config.yaml
d_model: 384
vocab_size: 14218
norm_place: "pre"
positions: "learned+rope"
rope_fraction: 1.0
qk_norm: true
tie_embeddings: true
init_std_down: 0.00137
beta1: 0.9
schedule: "wsd"
batch_tokens: [32768, 65536, 98304]
seq_len: 384
train_tokens: 397900000
MLP neurons of a small language model. Each row is named by its layer, matrix (up: input weights) and neuron, and shows model dimensions 32-127. Each number is 128 + 32 x the weight over its row's rms, rounded and kept within 0 to 255.
After each neuron's rows, "fires in" lists the words (lower case) most often at its 100 highest values on Wikipedia text that the model never trained on; "fires on" lists the tokens most often at its 100 highest values on Wikipedia text that the model never trained on. A number after a token or word is its count.

L2.up90 [143 123  82  94 134 108  95 174 156 194  86 220 132 140 125 138 121 133 103 101 144 112 206 132 106 112  67 140 140  79 212  91 164 103 114 115  98 149 124 120  94 135 109 197 148 112 106 102  97 132 107  71 148  89 175 136  98 152 175  93 114 144 162 113 147 117 148 156 191 101 103 123 133 181 160 160  89 113 119  81 215  97  66  77 120 143 128 113 143  99 108  91  91 162 140 123]
fires in: "not" 35, "to" 10, "only" 5, "frequently" 4, "adler" 4
fires on: " not" 37, " to" 10, " only" 5, " frequently" 4, "ler" 4

L2.up1711 [173  76 194 137 116 183 151 101 108 136 147  81 130 102 122 118 110 103 127 164 131  89 112  56 103  88 127 114 154  34 165 121 119 139 130 123 139 146 138 134 115 143 132 101 106 136 123 115 129 138 155 121 100 130 183 121 154 122  93 202  79 128 174 116 121 173  86 130 106  54 111 134  84 108 136 122  89  80 132  92 143 150 142 116 126 197 166 107 125 142 137 128 186 179 124 189]
fires in: "to" 73, "not" 23
fires on: " to" 72, " not" 23

L2.up1405 [129  77 116 160 142 178 194 113 148  83  91 120 124 157  94  98 120 182 129 125 110 125 121 133 135  90 110 132 156 138 144 137 139 117  91 122  65 123 169 133  82 122 139 154 130  90 131  86 149 106 138 112 146  82  79 153 123 102 158 120 153  96 133 151 114 103  97 151 128 179 134 175 123 196 135 104 150  44 139 152  89 130 132 137 126 117 136 113 130 140 161 109 171 116  94 140]
fires in: "as" 71, "tasks" 4
fires on: " as" 64, "iz" 5, " As" 4, " Tas" 4

L2.up1005 [172 111 173  99  67 152 113  78 133 100 172  58  75 139 117  68 111 117 129 117 163 170 159 121  91 116 131 156 139 148  79 111 115 155 138 111  96 128  67 110 121 170 158 173 103 149  95  72  92  56 177 107 133 156 103 155 134 126 161 108 157  77 116 164 136 104 187 114 116 121 151 154 104 147 128 157 123  86 125 115 107 128 143 133  85 118 138  96 146  93  96 115 113 106 154 108]
fires in: "album" 34, "band" 15, "tracks" 8, "category" 5
fires on: " album" 34, " band" 15, " tracks" 8, " Category" 5

L2.up1881 [103 111 164 122 105 109 156 160  91  97 146 111 145 129 117 165  77 178 123 180 157 175  89 134 162 176 128 182 180  91 130 102  76 153 115 141 131 123 183 111 208 160 134 134 104 136  92 111 153 101 144  93 146 128 140  98 133  54  44 174  95 141 120  91 164 164 175 118 202  81 163 151 153  94 150 170 105  96 135 128  75 130 142 116  91 118 175  73 154 143 160  90 131  90 147 141]
fires in: "to" 56, "robineau" 4
fires on: " to" 52, "ent" 7, " To" 6, "ine" 4

L2.up1773 [139 140 205 166 210 102  81 104 180  80 163 117 153 163 105 108 131  85 171 143 139 168 117 146 131  90 141 129  69 110 186  56 102 132 163 113 137 100 113  86 108 129 145 150 136 153 126 133 137 183  53 148 168 162 170 133 105  93  85  76 154 156 119  93  99 196 137 192 125  77  93  89 141 115 109 132 147 133 158 114 187 108 116 127 143  96 116 121 142  92  92 131 144 162 174 174]
fires in: "to" 46, "more" 6, "for" 4
fires on: " to" 46, "cl" 6

L2.up1365 [117 114  52 157  79  80 151 135  87 159 157 135 113 172 134 119 110 107 160 138  92  98  71  81 168 111  89 109 159 147 137  99 169 126  93 138 193 124  95 115 126 119 119 144 151 135 120  94  98 137 121 121 159 119 172 105 110  89 105  97 144  89  92 131 113 117 132  89 136 136 140 120 105 200 140 128 146 137 130 134  83  92  51  83 112 135 113 118 172 147 168 112 138 148  94  71]
fires in: "this" 25, "well" 21, "part" 11, "name" 7
fires on: " well" 21, " This" 16, " part" 11, " this" 9, " name" 7

L2.up1278 [168 165 185 119 139 158 159 123  81 149  78 139 128 111 147 125 119  86  97 129 102 128 111  83 119  80 139  97  79  88  88 154 154 140 153 147 166 148  94 163 104  91 196 126 106 108 129 107 131 199 168  92 150 180 135 156 153  68 155 138 109  67 152 174 139 126 105 123 154  99  93 123 129 129 110  93 105 131 218 150 174 159 120 136 139 132 134  89 114  70 150 104 170 181  44 130]
fires in: "than" 35, "d" 11, "over" 4, "to" 4
fires on: " than" 35, "d" 12, " over" 5, " to" 4

L2.up2868 [ 88 113 167 139 111 162 151 135 199 116 114  70 139 117 101 126 183 138 102 123 107 107 118 121  95 152  78  83 158 128 134  80 117 140 107 140  93 128 124 166 109 137 138 103  70 167 129 143 102 102 116 147 108 157 104 138 101 191 162 134 138 161 111 192  82 175 189  75 117 211 137 120 110 128  99 123  87 139 122 110 136 104 130 136 133 172 102 129 137 135 106 136 101  64 169 162]
fires in: "large" 21, "there" 17, "black" 16, "wide" 5, "dark" 5
fires on: " large" 20, " black" 14, " there" 9, " There" 9

L2.up644 [155 119 132 191 154  69 126 130 133 104  83 101 118 200 179 184 107 134 113 144  79 122 101 101 130 127 139 150 134 150  95 125 190  99  88 114  91  85  72 100 171 106 120  75 143  54 144 123  95  64  86 153  86 139  56 120  72  97 144 112  87 142 122 155 104 121 121 127 116 121  85  84 135 181 146 127 127 185  98 125 141 180 132 149 174 153 112  97  82 101 140 172 113 153 156  99]
fires in: "of" 25, "for" 18, "best" 14, "s" 12, "on" 4
fires on: " of" 25, " for" 18, " Best" 14, "'s" 12, " on" 4

L2.up2903 [104  62 133 150 171  90 133 133 150 102 123  85  95 178 126 179 159 153  78 168  70  69  86 136 127 150 140 161  84 117 122 135 134 140 132 114  73 151 165  81 127 132 157 127  78 168 111 109 115 126 123  79 124 101 191 113 124 134  98 114  92 125 122 136 185 143 141 139  96 118 169 125 129  73 186  81 106 185 184 178 131 120 174 109 162  67 120 162 146  77 138 120 147 126 113  95]
fires in: "did" 21, "will" 20, "sammo" 6, "to" 6
fires on: " will" 22, " did" 21, "mo" 6, " to" 6, "ence" 5, "ant" 5

L2.up2401 [119 104 120 194 128  98 149 113 149  69 158 150 106 174 165 119 209 117 129  83 138 124 142  99 167  92 144 151  48 192 127  75 167 152 151 134 129 160 115 185  73  88 156 153 145  95 168 110 106  82  79 134 145  84 131 137 111 156 186  91 140  61 160 142  95 111 163 253 152 107  88 146 128 182 132 163 161 128 110 149 116 144 164 105 152 163 176  98 133  66 133 130 138  88 120 129]
fires in: "of" 70, "s" 11, "sea" 5, "war" 4
fires on: " of" 70, "'s" 11, " sea" 5, " war" 4

L2.up762 [171 129 105 129 158 114 157 151 128  97 123 151 121 159  89  90 157 146 146 118 134 121 167 113 179  96 128  90 174 157 122 131 204 132 132 181 120 127 104  90 164 139  86 133 132 179 121 150 116 154 119 115 149 174 143 147  55 134 168 120 116 105 139 174 142 165 150  61 112  70 102  94 125 162 147  80 144 113 133  87  98 105 104 142 173 145 110  93  99 149 127  91 169 113 158 122]
fires in: "division" 38, "infantry" 6, "heavy" 5, "tank" 5, "tanks" 5
fires on: " Division" 27, " division" 13, " Heavy" 5, " tanks" 5

L2.up2459 [175 122 161 122 105 140 150 199 110  62 126  55 121 135  79  88 155 133  88 120 135  95 112 169 110 130 141 106  99 137 142  76 133 113 123 191 173 180 186 220  40  97 114 149 149 182 136 159 177  95  89  69 119 110 103 178 135 166 157 124 112 136 153 152 112 143 129 141 143 146 117  67 176 152 135 141 147  97 140 144  94 139  43  93 135 144 174  98 110 116  78 106 109 197 170 101]
fires in: "however" 20, "of" 11, "that" 10, "although" 10, "though" 6, "but" 4
fires on: " However" 14, " of" 11, " that" 10, " although" 7, "y" 6, " however" 6

L2.up275 [ 95 111 148  99 102 100 122  70 125 154 107  83  82 140 142  70 121 135  85 122 126 115 150  98 121 118  93 143 148  90 124 112  96 125 177 139 166 139 147 171 199 166 124 126 127 160 146 124 159 152 122 172 122 115 183 143 116 109 101 124 102  61 177 127 164 112 124 169 119 108  80 131 118 164 171 145 136 160 126 102 159 117 134 140 147  95 149 110 130 143 107 132 119 183  89 115]
fires in: "to" 17, "in" 12, "by" 11, "total" 8, "1st" 6, "2nd" 5
fires on: " to" 17, " in" 13, " by" 12, " Total" 8, "st" 7, "nd" 5

L2.up1847 [100 165 120 116 146  41 115  89 160 116 103 156 134  64  77 137 128 113 152 105 104 143 151  81 122  93 162 184 162  78 112 108 103 140 155 126 140 137 160 116 165 100 169 143 107 141 163 122 162 148 121 154 147 163 113 111 148 166  53 121  83  97  96 150 151  85 149 164  67 143 108 160 120  85 152 164 146 168 185  94 122 138  43 159 130 132 121  81  91 147 130 159 126  75 175 127]
fires in: "from" 35, "by" 23, "of" 8, "at" 6, "to" 5
fires on: " from" 35, " by" 24, " of" 8, " at" 6, " to" 5, " op" 4

L2.up715 [138 174  71 157 108  64 183 125  99 141 149 139 107 133 136 125 104 185  63 111  72 153 125 177 119 110  95 145 139 114 116  70 165 131 181 142 162 125 129  83 132 124  70 167 122  77 147 142 174  85  97 122 134 129 123 126 223  83 146 121 186 123  95 103  88 133 129 114  86 113  65 136 101 105 156 110 115 124 142  83 108 113 197  97 141 111 144  98 106 147 165 116  70 139  99  81]
fires in: "such" 34, "there" 12, "asymmetric" 4, "same" 4
fires on: " such" 32, " there" 9, "met" 5, "There" 4, " same" 4

L2.up2534 [127  96 143 197 148 137 188 112  83 243 133  88 119 139 142 135 100 127  38 124 143  74  96 115 102 109 105 157 143 119  92  80 167 140 162  96  99 144 124 139 126 115 114  84  97 153 160 103 178 137 173 114 106 110 156 177  98 144 125 136 116 124 163 161 130 105 141 119 154 162 140 137 137 128 132  96 108 158 135 137  84 138  83 191 123 145 156  86 135 171 136 115 143 107 151 149]
fires in: "to" 40, "widely" 5, "still" 5
fires on: " to" 40, " widely" 5, " still" 5

L2.up340 [181 169 125 147  79 135 110 140 166  81 149  86 149 109 165 196 113 125 177 114 165 152  90 152 144  83 102 143 130  67  68 162 173 138 150 129 157 128  86 143 134 145 123  94 123 134  83 125 117 175 182 126 105 107 152 114  48 110 165 105  76 105 155 115 142  42 138 121  88 125 114  92 149 189 160 159 123 100 158 127 113 173 122 123 166 183 187 119 170  93 139 169 230 134 128 130]
fires in: "of" 82, "team" 6
fires on: " of" 82, " squad" 4

L2.up58 [ 89 117 191  75 111 129 136 113 139 116 104 156  88 111 120 108 191 119 112 162 140 119 137  75  89 116 104 182 119 119 128 108 106 170 159 115  99 150 106 151 127 128 157 130 136 160 180  86  97 112 182  46 101 115 104 104 159 161 116 139 133 114 131 102 173 143 138 127 172 126 137 156 178 139 143 144 146  95 105 134 174 128 184 144 133 163 121  76 118 153 174 141 111  42 137 159]
fires in: "to" 75
fires on: " to" 74, "d" 7

L2.up1561 [140 111 125 101 117  83 124 129 181 111 134 153 139  92 116  84 144 157 147 145 140 144 185 107 155 111 147 136 162 178  90 140 145 177 121  93 149 129 114 118  75  97 174 136 189  66 110 177 126 111 128 150 103  81 141 146 128 103 155  90 129  84 121 140 125 102 113 126 165 195 149  84 129  95 100 174 129 117 104 177 107 177 149  86 132 120 134 109 171 104 153 126 163 134  81 179]
fires in: "much" 14, "great" 14, "good" 8, "just" 8, "main" 6
fires on: " great" 15, " much" 14, " good" 9, " strong" 9, " just" 9, " main" 6

L2.up2523 [ 84 125 152 137  58 112 117 190 150 156  90 103 166 191 105 150  80 133 172 146 131 124 114 126 128 117 134 171 159  68 115 108 111 118 128 189 153 132 160 126 124 167 176 148 179 116 147  97 135 152 145  77 122  80 128 101 180 195 120 127 109 105 144  98 174  62 149 135  91  93 164  89 131 166 102 110 168  74 195 113 104  89 141 162 116 144 100 162 120 145 148  97  79 158  93 136]
fires in: "by" 15, "he" 12, "his" 11, "of" 9, "what" 6
fires on: " by" 16, " his" 11, " He" 9, " of" 8, "he" 7, " what" 6

L2.up994 [112 118  94 147 110 185 131 142 121  90 169  87 123 172 133 150 192 140 100 125 108 119  64 159 123  91  99  89 156 150 129 115 126  55 153  78 104 125 179 124 125  86 122 167 161 117 108 142 183 138 152 156 117 145 151 167 107 141 112 125  96 106 141 104 127 145 153 129  89 160 120 119 136 109 181  89 120 148  86 106 108 189 127 131 159 143  77  74 153 137 100 240 150  90  83 172]
fires in: "there" 30, "band" 14, "top" 10, "category" 4
fires on: " there" 18, " band" 14, " top" 13, "ob" 8, "There" 8, " There" 5

L2.up959 [152 155 143 168 122  81 137  93 146 117  98 149 121 143 117 168 181 106 143 124 169 160 125  99 176 119 205 157 145 108 161 141 110 118  95  65 138 122 135  98 170 120 145 187 159 176 109 153 132 135 126 140 143 172 147 110 187  75 141 100 129 146 148 216 124 157  99 120 100 121  68  96  98 132 174 133 148 142 172 155 109  88 123 155 154 163 144 130 131 181 111 144 130 158 107  76]
fires in: "in" 39, "of" 17, "played" 6, "for" 5, "sinking" 4
fires on: " in" 39, " of" 17, " played" 6, " for" 5, "inking" 4, "anding" 4

L2.up2396 [134  66 106 146 142 127 110 126 109 100 115 136 128  90  67 186 184 158 153 155 160 144 145 134 101  82  93  99 111 147 117 104 107 171 101 154 162 118 133 116 130 124 114 122 144 131 142 119 158 106 114 122 191  95  26 132 152 129 119 179 176  85 130  77 137 104 145 168 168 137 137  96 100 105 160  67 146 181  79 150 161 119 138 146 161 136  84 100  88  86 111 108 140 200 119 102]
fires in: "as" 22, "of" 20, "the" 15, "at" 6, "world" 5, "ref" 4
fires on: " as" 22, " of" 20, " the" 15, " at" 6, " World" 4, " Ref" 4

L2.up1258 [101 103 168 145 131  86 162 129 129 139 123 109 110 128 133  79  97  50 150  80 100 116 149  98  91 124 148 166 108  87  70 102 170 160 183 111 107  44 125 116 128 103 125 154 113 134  97 113 142 116  91 112 122 185 159 102 172  99 163 132 171 117 150 180 137 177 152  95 121 153 131 158 108 140 168  85 129 144 139  78 175 127 104 125 166 126  98 104 156  61 157 171  91 117 133  98]
fires in: "with" 37, "such" 27, "including" 10
fires on: " with" 37, " such" 25, " including" 9

L2.up2269 [155  62  87 161 128 148 129  53 156 143 134 122 123 104 155  63 145 178 121 150 120 110 131 127  93 142  73  99 119  86 101  99 123  77 129 131  90 122  84 133  66  42 110 115 170 131 107 116 121 128 101 131  71 135 151 133 130 108 115 167 176 126 196 120 131  95 142 111 154 199 108 131 140 105 100 135 152 115  99  93 122 112 154 140  81 138 150 135 179 155 162 167 100 138  72 146]
fires in: "this" 39, "average" 9, "a" 8, "see" 4, "but" 4
fires on: " This" 21, " this" 15, " Average" 9, " a" 8, "art" 5

L2.up1410 [119 165 131 140 168  70 131  90 156 103 105 192 160 129 157 112  90 125 109 134 146 131 116  84 150 109  91 147  83  48 167 119 105  74  70 167 100 121 117 134 136  92  79 117 146 133 144 183 108 117 148 137 163  96 169 114 154 158 126  88 133 117 143 113 156 187 173 141 109 132 108  75  78 122 160 146 196 128 128 134 184 139  91 122  96 151 143 160 160 126 177 188 127 147 101 134]
fires in: "this" 45, "no" 8, "amount" 4
fires on: " This" 31, " this" 14, "s" 7, " No" 6, "ment" 5

L2.up2491 [122  80 202 190 155  98 131 178 112 102 137 185 142  72 150 113 109  63 125 128  70 154 120 149 104  97  93 111 166 155 137 155  51 139 155 189 126 162  66 145 125  84 115 122 115 122 166 158 131 112 117 162  83  71  86 163 121 170 110 160 118 133 114 150 153 110 159 160 117  40  99 173  62 115 165 177 164 118  94 125  55 130 133 108 166 176 140 152 128 141  89 173 102  90 100 118]
fires in: "the" 46, "metabolism" 5
fires on: " the" 46, "ab" 8, "ber" 5, "oc" 5

L2.up1899 [ 90 200 111 145 123 137 134  91  89 147 162  87  81 124  90 138 202  97 133 174 168 151 185 112 153 148 150  76 124 130 129 115 115 123  99  76 134 163 199  67 140 154  77 129 128 199 121 150 123 138 159 177  96 111 171 128 140 100 146 102 121  85 150 140 136 153 118 117 163 142 181 107 126 161 121 100 140 155 110 152 118 123 169 105 124 176 122 124  75  98 119 127 116 119 136 104]
fires in: "of" 85
fires on: " of" 85

L2.up882 [ 82 131 177 113 133 170  88 112 102 126  95 140  67 101 138 138 126 147 149 127 146 160 158  91 130 130 120  84 147 147  89 112 125 103 155 139 155 152 108  86 141 134 114 101 143 143 105 101 159 131 179 128  91  72  91 117 112 180 146 132 152 108 171 115 172 143 141  82 101 132 126  38 138 163 103 143 136 157 123 109 110 116 108 119 143 126 117  76 125  84 153 118 147 182 100 174]
fires in: "of" 28, "from" 21, "vinyl" 6, "to" 4
fires on: " of" 28, " from" 21, " v" 14, "t" 12, "ail" 5, " to" 4

L2.up670 [126 147 154 103 112 144 150 174 153 134 106 126 145 153  73 104 150 120 109 142 113 142  93 135 169 135 138 121 155 114 204 152 123  49 101 169 137 126 104 151 131  99 121 114  59 108 171 163  92 143 118  49 103 132  82 123 141 107 136 116 140 101 153 197 132 127 138 114  90 140 164 169  95 111 188 126 107  96 186  75 156 161 184 183 111 138 134 114 156 132 120 155 122 145 124 155]
fires in: "the" 20, "former" 8, "of" 8, "to" 6, "later" 5, "fronds" 5
fires on: " the" 20, " former" 8, " of" 8, " to" 6, "ond" 6, " later" 5